Part of a small language model's weights.
Size: 15 layers, width 160, 5 heads of 32 (1 for keys and values), MLP 448 SwiGLU.
Architecture: RMSNorm before each block, biases on query, key and value.
MLP neurons of a small language model. Each row is named by its layer, matrix (gate and up: input weights) and neuron, and shows model dimensions 0-127. Each number is 500 + 50 x the weight over its row's rms, rounded and kept within 0 to 999. Numbers have three digits each. A neuron's up and down rows have the sign that makes its largest values positive.
After each neuron's rows, "fires in" lists the words (lower case) most often at its 100 highest values on Wikipedia text that the model never trained on. A number after a token or word is its count.

L8.gate214:442537555449501497485491615463395549461528559517487505537523462620426512535605555478543512553532469532449442515464513520636565459504472479488518370530666564451524583466420510624543441529511525565460446491580547462508492434451507499535433541483504449542494479532468536498547445520436512543507487510459457521538503496487475551551464510476543506479498510509498402573466559524543557418524
L8.up214:515534564492450427421511497463352521437484590474500552487548569462516518512575521420483462512640483391516429520452513531458480567552528552618494517564519419443460504451458507484582536477451493515607479507440597458523569467501504488609481550546480519426574406509514500541582489475489459475421527506560527507530552551516524531469456587536526437539573577502478482576486462458506469460486
fires in: "has" 35, "have" 24, "illinois" 5, "abidjan" 4

L2.gate183:538466497539526538518506476562450555601461484408547457463493560463445521430557535506505557462514617447463437527524494571509546536523477528546397496510503562590464501597404507451519510519533487478490471597492500515458493554524454482574586442461535591524517469492387520536657447538512476496617532523457477531550517535450394499590513432538537509487516552530478563549514479460458464503403
L2.up183:454619561465463414458496517425504558502430508515510490636449466478428409479487478389459421525497435424638535500491496492507505590470469506521504521594537414385613492532523543417477543462480393511511509460515510547553623426528549508509539451519462490588495577498571494441508475610524540459496498536562434515506418487573485502466455404543475494551499539482539484481552516584484493502487
fires in: "will" 21, "must" 9, "should" 9, "does" 8, "was" 8, "help" 7

L4.gate138:464523471532452488433512401461481416625524522438500491514459546513559586483447520490454557480426519427583478530493487421473527542530395509569572457494488462571473471503420536534443529443637474481509490554479530532520525426564439555413476598451562518478501524439594566428509453505590521499545490580495404533527523510427436593561584550537512486485447422561546448485505427494453578568458
L4.up138:489418577415548407560490541575477513423460466498501644459540457474467550475556490537478461513589569494566501527522543464495462451485432535471566453588546512536489438503566478497495472497519460549524506461411488581478493534445440434536540492456519504512585504491525530479495538562487486539551526499524556536449488418506580445488471396575548397487401519545480514508483492521441469546526
fires in: "held" 13, "received" 11, "awards" 9, "got" 7, "isbn" 6, "graduated" 6

L8.gate54:556516538432624559489539587436489477458451444495593518462430499516527485531468523524439463528489522431521515482530482434493605485576476448478450494528504496553448456623503529482494445423494454465440455426449486484586618557478481397526541521561510592487479479577480500442598594460545516439630470601538533493534496467407499546459499523572443482524476486539501507550533570519458543533482
L8.up54:527560505546580592561409416528490467450496498459484517491418453461473582589497541518441466433458457491497487469459542517520470481564526573494590503533491493490539503486480518492560446491607427456513506495580470514487460487488537451501512536471491546610441473521644564551501431499450584421421455561468509593506531582527446546496569523531500459407472522543479488562499501528483538478551
fires in: "she" 18, "her" 11, "he" 9, "find" 6, "him" 6, "scoring" 6

L3.gate153:480487560508503501436480577402420502505491476474474470534572518581522447560488569575562491469480468552464520516526506500434545505499530530542383445555529467602543519585431569441502469519502542527375472485560497441510544406473451480542502528480540545526490536489448500476531500550603498417471499575469532512518531550523457489464494560463556565511609532459541530585428498526548568383477
L3.up153:571497681565536548499460442433492511416537538576657478565439532379490502579498505498538536571454419567474569517520490516500573522512539478427546524541552580456503567556601422499568546487462510500531469568505507543534557502577563453549388520506488467542438541476434563435488479531470539510602519479436424494484523516488545466463439478446474495479545553501543543464545499495534527399492
fires in: "that" 45, "risk" 6, "see" 4

L10.gate49:503582487541545481521453471475543494549529587506373547463413514465484419489501543507451495344518528510510521596489521445525648404450480470442474391494471480474465504539434522495475464410523457452588504482560469432481477505546417416533478508509535454512546539440548499589554527581417508470487593550484544573557550566486441392532546482587435473501531563490528523503491457491625459524571
L10.up49:522563469464475501508568485535500566477543520488494562489428527448450551566514503478563493390498616534575489411523499498487544441506490540530490456457427586504516426552431470440543383462528455522556598479572576550412493443460479480446539450601521465521528496477486401489490543512485491535524508524458564518557477486520412476551544561540448486567504453604521467634556445578558555524554
fires in: "john" 35, "married" 12, "william" 11, "richard" 6, "johnson" 4

L4.gate61:597569542609413501516533566497534451535602502483522454446497462510477545645516453511521447552389478489357572527552529555478497508502454389453577537541539471393519485490555489599516461443516476583446515534497488461537514483515566528446412498431555439551492483454640501487558422586468511413500462574483506491498413506464449418483483515542470445514505457458557508476484485493539524617444
L4.up61:540530438557528436421494524529471458463509491523472592480484530536436463445522522499459458480510611567456465480570534566534420559517461579510522547599482515507548527553465520511540518562480517425430488465483472483432483400463511534510631547532514522441578472527509402634438523525486460532366424486535577459503538538595558529414472493575440562455494571401559602576474533521500558527516
fires in: "division" 32, "route" 15, "match" 10, "round" 9, "finals" 5

L11.gate155:453539522585552464446484494519427462668533499468482460415544440426532478480499442490464472479426473569460504638656502431517513500480540381446519534490521473523503557589503511556473445554503446568568497492446462522550569471487433553517498529471572574539534506466511505522560555499483518480618520550493521491469436399507473480516509590471474424647450506499535506550557595495451498481487
L11.up155:525524542534541570524458559440486431504608381509535562532550515420463557482501546524455426513529464472522531517502629380473511433511500481445588503532519489512540499611472505498602505451584474450479407437500515517539533520630487508566591518476434443522523511466440537466529579467516514411432552504449582499459513507488488458460410514602474543534567435450474519484439587412536546463518
fires in: "that" 45, "which" 28, "who" 20

L11.gate120:495600519511532555528445509513505493604470568477456520507449529484532457493475502555408482410496507408488586489583570503498465541537542549637538455650502496493517481540507523553448461516517450543594450529485624527453462490552541499520519526517588539466481522452471505568513449516526443402507560560459461517524459465448424467527522506566524548499529545506557436402463494542370539434509
L11.up120:485533496532513585498536531459386472451598490423547487483494580463471456459491441518486489550487536367501560496464519441473574593495493574493501491479449546514531538495458580476489456475438425458530466522554526444547472525506533653597477506447444518444395525596502400480525546434446460484554482458532475604519489394492455501512429598505487447480532550498576607372534479511554442445506
fires in: "would" 22, "will" 17, "can" 13, "could" 5, "must" 5

L10.gate332:491437514529499527484435472494511529533457581571487506522426521440562500510486545562513507508580409433468523470499441485492527551523464413422483517453526537522468553417515500538440449474587443533539549551411374497536523503478402491475399453496599530371395457495478468464538417550510468463590531592503485555466533411429448477473542505523543409495500532576473432548468458574458513565532
L10.up332:507492456484515491519562489541508520425522497415472576537613487554444502423421511555502448518449526403496511496504518571396508535539529527489532568464477495537511515480536510493459460379529444535593532473467463517453512517386525463512541575560404537498481455485568495399495533571530491494458522515517527535474414492486581420567577583473642545491495462540404519533649499512428487578570
fires in: "at" 26, "higher" 12, "author" 7, "directed" 7, "electronic" 5, "full" 5

L2.gate328:469567559552550605531504467497505485507511570456564526402456434565506540450485468497417431490584579439481522440523551618500628471589518465493468542365483533483573523494542496496565487570477473497413457537538441389461485499480486547456594523463524539475503492507448465493429483521440465481518504550447492468544548472461490549508570580474556486450415468528579437515555639485422452527503
L2.up328:474547397534461409511470570528486529562523486488443538467522501574503513490500500487435446508431501548567382491467403559526470473523482563590469497436601511522536585549524507496444486505480500471523547446432501420551520502504487542498479586627547486474522393425462548480464518395495554587504503449471439507528427545473497452423533460453570577547566452498507505546608512474430389570498
fires in: "his" 92, "our" 5

L10.gate386:465547562625562584423524464439352562558398433512484494414545540545517487594436522606458498497508492520510493416461483421509475424544528487533519490451656548613473531487432572515540480467531455481489517403560510526555599424465429472567544574509496466454495490452500599474488411471512542462461558504484516544493528462473500555524499465535498454531557469526542420570490488511516507462497
L10.up386:462475539508484530491449586447476429658565483501416493448483479517639536609574558468427507483421453470455544415496540475542491463588514438576630523461536458545514405599480527523560528499536442442580503499567422512432510496489491483518466480459575575487481465514537537474467532480526554515482485528518513506578473626483464468444508533477497555518497531520441520548536529418422465483461
fires in: "who" 35, "he" 27, "it" 15, "she" 12, "that" 4

L8.gate406:470554511485492529463502546395493428550499482441513476439486550482577509527460599553549475491509429448416514486445482469528503498508528470546528484495462439527480501480493547556416425462686372489426479529424472581616478499521506537526456544497529608496532521462576486447516470534564533514550490648483486553473557505513469489520581558548497450559512517542478520525487454538532446568533
L8.up406:442586510472538485527469436531432517528378503489563438482440584542505444468410583592458475529545477518433538419478510468451532483469517554528519427514487422531511521545530538513476527507608435438399507444439469590543540523545523501540580586464428512455529593470519486480438395471601616498511460575520436523501535507530542500548517468621484490515493529532505524507444492548532490598459
fires in: "candidate" 22, "party" 11, "offered" 7, "scored" 5, "holds" 5

L10.gate175:437620458524502501556496546608495558466482502515544465467511408552502501489517500495492408520558501464623500543529429443555486351552465526485516513475503509498483516549527413422482525545501539511562396549416575444385505448601576515467473533495502531501473475493484507507606425470497427422553628512443548448450527539604458515594392526571527593435507510487497456479483533476486424563527
L10.up175:514654443461540502433591500473508517429534423476486505478481538441453602534502593543531430505541510477479403453426538432497475505550533496421545439526492491591522482460440569455547477470472546426504541528550526482529557365474482491522566474452451451518503502554631565471498501510450547510492599489414505465483548605528473544536530494503546524521531454499480564483452608564562524544498
fires in: "he" 22, "it" 14, "the" 8, "their" 7, "however" 7

L4.gate361:629569560562448539538493568456441446480513504491442500511516413449467526498504487516488502624472528543538514540414565492508549558593535470517524520516550544513433582495569486432470536556468552490469503508420532452543459500469530566528428511552533509561606563483561514521535581576475547449460465495498503516570540555477510434418556503464440446516433557529532541547592461451592467435491
L4.up361:452435520503521481579498498499412509481567567517573554481473465529551574550487591495424537437477530446608561528474562588498556409528574544531441490579512443384542452570564473470491475424520442533551440497490518511444516440523621600579523509477530528453527507587513511608473490492579478501518507484560514447514461586449526540450532530470598512515494437503521483522586513475596480470570
fires in: "football" 18, "officer" 8, "officers" 8, "staff" 7, "attorney" 6, "coach" 5

L3.gate51:517443552464435499470530574496588384467523609508384530502489533465552592479415472593490497495490478492424603541496496534532472351550520481482441478522466468510588527437442426535482457439590532413501439522484501542463452424450568456472458466542545517381537525510475439549494586540518470527537488545463572465485568453558464425454513527491520435468455570525446468499510514532546478524522
L3.up51:574551471401512466532524464468487471454444596553442522416453609402525496501411523547430505526540517435531500432540528500445432497580429461482515466550504427460605542488532496473388461533522611428494566440345465523552582428429470518490472538466459453414521537623402449423513653488502486504484500504500505532519525456564579451537531441502516478487468469458490436464479523454532492532493
fires in: "governor" 17, "king" 17, "outside" 11, "site" 9, "captain" 7

L8.gate327:604516548514477618540504519481433522547523536463420561492491431527498480535513547553560520481423554540471480533405497442635502437472498531448555446458580424530477546482415488488518469427542423496518461503530455515546560438392463461469377525569485508348533546509526513495539540474465507507528513570544449432443474480556508477526545485518480463513462506516548394432448563487498507561498
L8.up327:580569482542473492530455491515445561494509528435491618515527496485583460488536459585466488523416485563390406611471559488583537449526479583436508529488488460451512488521454518447545344467525441464497517470541497517559507494433531427457425440522558524462679560547521525540492483517548524589448523542467405470539470560547510441505539478513518535539491448489557486462467504439511543506465
fires in: "are" 45, "were" 24, "their" 19, "those" 11

L8.gate207:561548594528477567566524477506407466527499496420495592559420559513543471480458520571568463542419449523476478477425544463482493465436594529334496495464520509478555552538461436534533509534488455553441429487578463537433477438534500438336473559542485440406467453489591540512507552508456491515531501514503420452466523431574539547478563435508484494489545489530575478449431478510520513513528
L8.up207:535503539510412479462549457483507570554411494510483443443519490431539557525472525464502436434470430488491563503547550525428486525527482541442456393455545543521503505503456542542524483558402550495551571437566498410408557484483491449507586523450452402541451470424456557512463450545574539456470426476502452398513639498526523517485565535376511602495481480516532402493471471405499562529550
fires in: "four" 16, "three" 14, "two" 12, "nine" 5, "thirty" 4, "six" 4

L11.gate103:560537505532481491526490503530491630552442549466444494459460467562546484531526478546588512525372484508572442514443499388510444395522366553469503520565516452500578534466555416493474486469501455474501496514481488444492502578558451500440435574439489549481498394551502527514481440581503529527585467513543451430454469499569456535455519476490549466572407549551541487561603506497548508544459
L11.up103:512493556488576463543505498539493582599467588513404414427527404539570547449510485555573577461546564434485492593431419480501459486514470480512528439536487577538501552397510432497476456470519417553547598452533496444475465495362516355502495464554618578534583493549409433559505476505522524492544480535517490513479497465558435497504520461484581511531458482471505536548519493427528481539487
fires in: "a" 42, "its" 24, "his" 14

L10.gate0:543556533523481484622515495524592452500497498425484493484456542490635599499484536449431424546541542414514386508503483505430481495566545484569483470568532512551445492509431476506531570429538484483606542560410537501590520474461484570531421506514509440515464399511542562543520450561566598523480532564395405516501404468425461404458478429486486471570479522517489493502576437477493495590527
L10.up0:519439458490506487564561583501549436552527483470493445477448596535517533423403505427330436560483556452403480548473530529563557540466483499453521426438489451492500594440465461502506540491558467572540474549397606567474486543449561550491531506436532503499549501457541555579460503538615445484588494543473412457519403496583461423522509487525538470533473529512495559453525411484503512549494
fires in: "a" 22, "as" 17, "an" 10, "became" 8, "appointed" 7, "graduated" 6

L12.gate250:527507524441472480504530548487555556522408570466380483505458447410486489471534551573474496449544474503592372548450481506421574507509509545434443417515460520495503583581484504462543529470433482515552501533523469462534579636418469474470506528561515493489442549461516496533434544513512545412481507535450506526553512445575527486528561537516378577527568507497469543525502516412568525595565
L12.up250:365430506487592565556545496514434526533482530561386550517448540500560411536395496528489368553460468524510510501467517434461519527526475522485488404522475561415524517437516530490536536411498425515465565439458467527527503557491457406385500498484482603395465530558536616517487548525537532444510481556427575546507501525514499440541576475515504462491497503548503515495603542548506471484425
fires in: "his" 46, "year" 7, "first" 5

L2.gate63:510535520468526518612483623528478430540507460461562370485494594507445537474552526428447467492546530399530494486516539532506427533383474442495473474543578551575432586520510495447509536461475454558494503512423517501450464523528516540455509582495491525570372483460433461523442481611484527499524507544468469514510465415408512523430538518492528481559524593479512452526571496524435461399492
L2.up63:421389466529504494479465500552539473566463494584506415511487503496483458440468474561479545570500539426490440500550574552463433553481452504553376556465547492563532565557509443495483652580543423527532558428551537515483487472572474426443521581525534577504489411453542489551392520465512518589530565536520444486474477509489557455494484494399589494532490481491563624442526454541407481539442
fires in: "for" 81, "force" 4

L2.gate238:429519505512536526568449507497624528541479498540503524441448527536490482486473588545492520496473418476508507449524400563532391490494443537431571525521595440608476443554458444489581507426488526517495517449512607556478453449608502457557490535523459420488393571421405491510522485497522510562538491494580477419559477491456483563557583544442564440488548532550489526469529505579498518476512
L2.up238:432469445563517555529448557438519457602564500488471538390546516513468488491570509537430522499586521390505456557504523542536452516475536515468455506478533538626419545571454638490459492410524420551431445472478591580448480490541387509553517555484537522469479518446550436553487470549527526489477463572498469483540467581527494463524556484403512481492505606440529523486580585477517418415456
fires in: "for" 85

L3.gate418:528545476495506531565567486472515548524507557433544530503481561541537477412553514511479535533481503470485586501493492494415558550556507568494446500418601417476423446484457549434504560425519459469509523538501601572492488441519477541618524516672540460488409463456485458532531432439528513490558502562536455475554493448486527580578475455431528471619425448423513497565579484486432510469458
L3.up418:430558363501502530573533560612483531499488422490501529515504426502572492344457516522549528538467445464471422593557445545461479486526482532556444531458485456528464447452571505518501503496549465525570518465459609521504457496479461523526428457554498567402542438583408476571554458395446518556511552482439479478557506565483487484449485520495514555624514473461525603514539564448595507537516
fires in: "the" 22, "2" 20, "an" 12, "illinois" 11, "a" 6, "basic" 4

L11.gate341:517580536513487446528545571516499534498552572488536477492386574461527479494498563535432482514531429434527478462548535545527413475526509500544547539487586498500396402567406414483465459502576504572524527457392486467531584593522455439476511458505549420435549511457498525466544502479416495507505507550539496453477472496493405426493508455533523502528530510416528530418503487481430521577538
L11.up341:396515494400528497607523480597405474434418524540538590445466460552577509539478421522488470601436561569453443462525529516487497504543544477495555465479436473455512575582546488434553458451523429500587511464525535476457504473425528563570536531525529555497524412483569578532556445528601525518485530501382393539496495483494570486397551482541531483471516508587568442564560447453542507456480
fires in: "an" 62, "a" 8, "at" 5

L3.gate35:503554524529457582527640513508474519535486506387496516435490377484539450572545480541548472473482523429436517513416478462542474491468549500541475499413474493476544541568470584545463510465481408550506509535468512358436589455474500464538446503518508508512488403466519461599539449468534564459499544556384519512485541460496387544525479424528547536502501555578468476523480421522531420589450
L3.up35:512559427469486521437465481541471544525487460523526550455580544515445508503497434500510516535454522466557463486535568505478632570539444585509491516518624478482594595505516560562525557493543508438519465464601540537441424465531440501418478498494529549467620452476522520651473468522506546490463468470418554460443512627423523481463448500417603459447574501509484523547511482479449525500439
fires in: "had" 81, "has" 11, "vijay" 4

L12.gate10:596549552481463519586450576435551414515536440498441539425492404428464489448547455499535435517464478573520405480406440503341564423536530543455568540438491580495506501507503472449479422498574471476553481545612478466490483431506541598440487558453482512503488494450547500538482514570560566522557566514523560535473528481532445450529469467467501520423523467504576504528413464474568455494573
L12.up10:541661580433501571522521499551564465516512458460428480515440441480362504460548551458471514554481466558485466518500490465525554466556477588420623517454530524521486541450536501461552516518642466487497556516463494476481564487546559522502509419481385499476477490474483469448598558433460542514543502415473514525483471574522491444610520472552509532483426516467605542562442500573509497594585
fires in: "was" 64, "were" 10, "became" 6, "also" 4

L4.gate421:528480501551460521500531471455479517503484586502462553505547587549508467434520518607414555547412491570513524449544627498505563550533533457528478511416543531485515470443475561473506532479632413464407543565530438519523561513498518519493529518519557512479424504380580522458490457507467438398503518563517484449496490447458524468530597481460517520505474436583522377445531561540471487523502
L4.up421:521452519585491574473563366485484500493507521420395519576484522528538455500496452581411537523431509580512476523506619552399613504533470558593489504512448537552497511474446599472484466548542447435476543595599449494520462549379529491486544498495519488480542519401506542553488547534584414445435485527458488514509536502546492447545496457563508491476390466533448526426444552513550495523568
fires in: "sweden" 19, "october" 13, "seasons" 8, "times" 7, "september" 7, "swedish" 6

L3.gate99:523517479484434537469503480476450489506421463497483442384453531490529553500574499521532542567479544571505514605518561473448502501607491446526438452573448459638525538568446474560433472475479521483477444533567554359508545551435464614510484521462570558514516438455525451543558570477419554525528491595495454507498513480476441523558467489370491559546457515521511463491557546484506506529428
L3.up99:449451562440630479407463516513559549442407386554560490485564557510451536570465459424489536443537547467595590465565546444508524543655497478538529565525438412567521462517538528456451462481469495440400547478518551423485465597466493621569583464454479537480510500555512491421581475496498495530492525470571547579522535511458456532536514528390454530513472476469561477444534535517462463455519
fires in: "which" 29, "there" 17, "what" 9, "thus" 9

L3.gate126:534554507563341496413511560498475479532565511502518509541497467466463530415555386607546399452533503492427450601532440487570492501448555556376451471610583560520503477525507450492533509503544500591502520545477429481460453562513485480474501460475577415488554501513518509579453472478526500580516463493518483485452458529561506454493485424567598494595424492523542527592517420538532479557521
L3.up126:539581498505516501456491518515463658512452533476508499520523457523530374501527469492547491570489580548463489510596522472383566560510557582515525522541540508581560533399542549441545478482511460424477581557484454568564531512454557509413497600508484525538541463468566567462482404459424519496535548497441504471495446534539485461584520497554442435612473487502464509539521350501502480458430
fires in: "a" 93

L7.gate290:447521437552520469525521440410483441433545416522547526460513454487540516561527548520597430406483509514526390511475477433551513578458514440587474494485473550526536495511526522485455599504534403594567538531512485512458547479428473461410320497528484559489566457531457525496418499448444512486581454514512443515445494507498487430479523485415524480515427477527423478570505474462547501515479
L7.up290:443542568516529466474507500434525550521440504657547514471519554483504456473526656554555604477555615482531383466480500444473518607462554502552476438502480531539528468386510546464470575468447516383464507535476467564509474439492460595572458531539445496448512448548472489442525497517531502572510451477589488485523561495405437450447519455481583449596509560498523516608483486476539490434490
fires in: "has" 52, "have" 10, "had" 8, "makes" 6

L2.gate323:530479561504393544491511626465424484504585507566575436450495565548512544520513482517523506532465444520511440533560553567636548433500571528439459478588522523501562421487512434528478465453538467514596511504393462523468507454517486577512532486489515470546497482481439491497463392580494536508552419544515481519428488499523533500400487496391594465481505442532562502530586423426534511445477
L2.up323:585459458550461546519496523498434564464497476495501458522561506500543434486558532414553442468570554458410353458425503508494427543423494602555529594500477525484548518367567509447466550413543447524469534536477512535514375552454503570467514539539429474477516464519445559497523527522601557493533530474502520419477498459505458494500579471520431500508452486505421604533459445497547517420501
fires in: "a" 71, "stone" 13, "brushfinch" 5

L8.gate204:483436558504524590584557563475434438521491461457484559519496525495541535463523483519442501595412579452457487461521510442549531491458471489544508459558520521530555554622542446587420509513560366581549413498492471460463474573455483600485517437519577530405526536489524471611553489559463470454516522530453468467465471395494459506502491452517391443519546454464566487496589538507479519485523
L8.up204:480531521505610557552523498601464503499480503559458562519538570534546478430546462487449538527440500431438536554486522491540556663487430551528479549502558482466476483583578513488514531526569481586607502459452517500496484540558548591474453434426491509456598573563548469528495439522595466516510560549466442557495501452394454467488414510554447431524516504473600571517423500447432507471410
fires in: "democratic" 27, "cup" 11, "not" 6, "education" 5, "labour" 4

L2.gate277:467518491598474556556548561539454530508473516448537470439615602555457477486579465470425490510542581432472562545507527549462441525410482560479369506432496461539596493560407524463584517477498479526462512450403534572440456430478573552485525592583478487512477596413487556505405443462606530539527512548521446488435432532505528482473485527457549405494433548500551500465498484558451565496509
L2.up277:476514509588467475569453457491591498574474467497635561506474489510472419455441517598456489511490516447437499471556488518466556486490575522495439502465502564583524587615570516550523494477544405518517486511502558556455518512582553546585457525455587526534498521468521514452502485527516509596553452533459508525535466493482492480491549485618501529459565596474509483511554458517414472461463
fires in: "for" 84

L7.gate209:457535452425478560586511522447557440470518500583483413439595497495466541433447532499480506475513593450462464552503495475535499455453506555534573446463395633568423538504496571642487459421554458527557437526486535440501438526502541509477511455482502518554525494492530467473498504509511561401652523567609493498437525426509532473505478513556448488544431421482495512508473500448492454511550
L7.up209:521504504443590567426519507520464481457452480387477500497576492391557548524542402493447497378514465526488486527510559544490504509522485497496542582516464455540464493473473613499460464398526492475472423441526451494495499419489498515598503486428504482496519540542444455496483503519534514429503552547503508493523552514530384432478479576529526481582532476487450413499412554554509477558462
fires in: "democratic" 25, "republican" 9, "manager" 7, "education" 6, "environmental" 5, "environment" 5

L10.gate347:490576508532507562505452486536518520522473477457467500411481552496533549447537550598456565576514503504529435528479504524434539455507417476456520537447501552548524458603482545472555499421550446483495435588460577481558582496440527493447562488565528570411432575504464513498519545589498503440443524565417617473510473533602494535419401506572481544618533507505548462520446674438540474493492
L10.up347:563525521451514482547546497455514471485501455516591392541511484492507539518487506492405539517549495418543449488399546440372549505441531506439452411490440436576480458568497569558453572467516529453469451428517567530542569492589527603561548570483474511393432482521432405479491548452431490519501493506464445482543443469460534563454518555523435557462489571534537519434524529497395414631532
fires in: "him" 20, "time" 10, "thus" 6, "career" 6, "what" 5, "it" 5

L3.gate192:581642563548435519608486555513553398504502621540459444454449591422585491443579456472487475513472431480534487456447471406470529477455510520496569489521530524529440478541508497482477528499538437525596428505451483489447514527503518405472511480558524486507459485507474467523525513508394530556443623588473453565467551555480511479450525436472524487383484503441604514632418522449528448459543
L3.up192:473552533462490448535517523524509495523419513574503541507575583530482518504475474478420561495515536411464436411502598439571592467373524548540451406572542544475540566506591503564496552484560472428509500478439438483489505521428544524511475452440512529567498422445440463582481603427429515593487542506462542508508463520490574411449553429543547533451497445561493542638553533446451535466559
fires in: "john" 34, "bill" 14, "richard" 9, "scottish" 8, "scott" 7, "silver" 6

L10.gate114:568541519520508541514519521454431585463460481491529471427448578420497448478539560554476500541558562503470462592491458490482575485467584561468471475519485544653568492443503405528450433384548396467459485570511436501463540465494406565464470522528520517535440506494507478518595498472443519485552524517510512440416497516496437490489430517492498481603473394468589508632483415377498553464554
L10.up114:539507535509506480463380593570453545596444415530537437537579469522582455464507509500560431558416433521519385603481499430486559602512583559439485470473520501488528503477622496487531471478553508476559552488410447551461475495461506505441506512487534513527465474528452512468449488514483424574462543532555477466386432442544475387472485470476465491525503454518582548540463467471503539535518
fires in: "a" 96

L4.gate367:490490593521450431578548524511507481506424570448439492542423457491549537484547533509544466513489512444477494464487442460534406450588486594462492519415460526557460471446452433499515474496404539607540457635441436508509430555455454469526467471490489516434451467506484501494491574432470518534544533519546429459485450440624481580541497515468497558440543468471485522493528524383498455439551
L4.up367:542455516502452513501463551469469553571451531491468507537396485571488532570483517454514500459440429550478463429480490551532375455495413587475397581600498513519557459471539541512559434468449478526523493574450445440543548586476457383532458535511490507528476515514499531469548451524433525582463462443578397567582519506555510542429492555486461572469522421513525491516477546349454527482617
fires in: "four" 20, "two" 19, "three" 17, "all" 10, "allen" 5, "alliance" 4

L12.gate134:526524461468529482492541532490586566541515479467391474529516528513554447490489564460595497492531615406479499493502542537553505544483457482468541374545396443516412479473404545595511515429458507476481537460413415534582450500419526557502374527510480532446542580514440414524523523516479525513499496506491508454519544459552511479497538470500463379465568543496426450493518530430609412565516
L12.up134:476450508515514466629515379435489406571521585520465581514505503507541542384421510476536519558496531524574465538532502557523469501542498517444511515542496413495499377428520551570478490493550546421557600573393448537467526424460367515499459457495492523475402512446499500620485512440453470604519494478506508506405525519513440426441463508594503510487546589464571555444464466429447489474512
fires in: "governor" 16, "president" 13, "court" 8, "secretary" 7, "king" 7

L7.gate162:475461483597466491531457547523463440528542415509547491435497447549459500518524522485510538472477455492367450513515470493429493491496579539506528534480520536616522584499481541495510499480605489555474461497479544527422466433423493544570525567580548479455505524485459538503486427545493508470433493554487483474498492579517476494528650576540533474491543533507616497566426533518387466513529
L7.up162:457554427578493480528555549518541488557572535473561479533549532522510473430413466523525535509596512432453451476621429484481517522432563455446401491489519525440498548593479473550519504602437472533553531457527489524453494433460492576375495605521492470597463469420430494505485424441527505545532540495424508496499574503467556510512536534563505463487539622513540448410536458548443592450487
fires in: "for" 39, "on" 27, "eye" 5, "formerly" 4

L2.gate219:469521524502512515416564566449522373467532409446527549377406511470491568437437533505547525459547418467508509549478518494549479538595480463560618433453480402575561512444468540516491421450513543384485494508521590450409496476441469535577469486526497462472467596486541466538436565504499482478534565565523553449478592419475495475518526576482523538541511475421525513569451555444509541442540
L2.up219:466491457483586535475454418529481519449459470455433473439516571556478524395505545472484465504547533460558547531455556504477504397473493545531469473504457542503538546456546478382480418482506538486521421491537550444508448480440440480502604482536494547491493509572421407468549634482526458590543568489408499468460422546494550606458533482572431507470495501455582463543535601535456512377512
fires in: "john" 45, "michael" 14, "joseph" 11, "david" 7, "peter" 6, "johnson" 5

L8.gate70:518479493448426511612486462533515535459489454446523491460451533538482474523452503525454526441486562494463544526616471475538589531536435458494587465501512440476594533580471513449521454426513561470505540602423474455503585538456387364496457561480516445464547605515513506491470648525433511451448548539396468466400466464552508446544560558519549511540423533462547456565567554476535455478567
L8.up70:505437440496534498654433569543496569464472554481463466464558507559419493463580494453508510576548550538595571553494528572536531448523513632387511457482479446532564494442549527496552557439512517438539481475459495480475513576449488446472521537458501510505541517574400491487358561517524456479547582502477481474496515490600515492533500521461529431487454558544444484492531486433518522454552
fires in: "her" 87, "his" 9

L12.gate26:630500590485495547540460481462482475448445590477414433521464528518616457532453510530441493493450516539541557554507475569434501561510553510508527521517486553486507499470518523495574503438581515489486528453418489531458507528550550498507535521438501554480471532507544430588542567548460518460459560590409454434409491560553590451558514633520547510594424494508575418526490490487524552617510
L12.up26:542557435457518476430517481552510585489487448455424469510364505552530449476560553552436497472537549500543522451475484567631496493568467590497441513533491468478532433461492550540475446570551521421500442398417438412549587584470455473558517523560483461464552512525465475448522402465537490595553591488517454530516480444403462455498563514501561537491577478527472593473476489433481536503525
fires in: "his" 38, "her" 15, "its" 4, "summer" 4, "late" 4

L12.gate259:526519456499523534438508575420425501534559489445476515480489490411505559490506515428462532539485517508519455476426516339508474441516492541480597512518542494516415554570410565445537462509623450458530504439598523572602602434580473518462531574438551486503557515458524494453539478519520585485571500587496480492479477516436513443527529516561445461465569490501506536493505510438570527599541
L12.up259:420509484579456421546489543485469451519503453463345572526607497481500635528409462442515474551480473450458430514570469473493469532593571527534511513467471418558520438447395492515558452477506476528537504579433497539465495477525473604540443446404515489490555478462490495421528481489589427561589484473448485490539482502478445431503431482546585391503485519468469436529490392515533455438452
fires in: "was" 61, "is" 22, "has" 5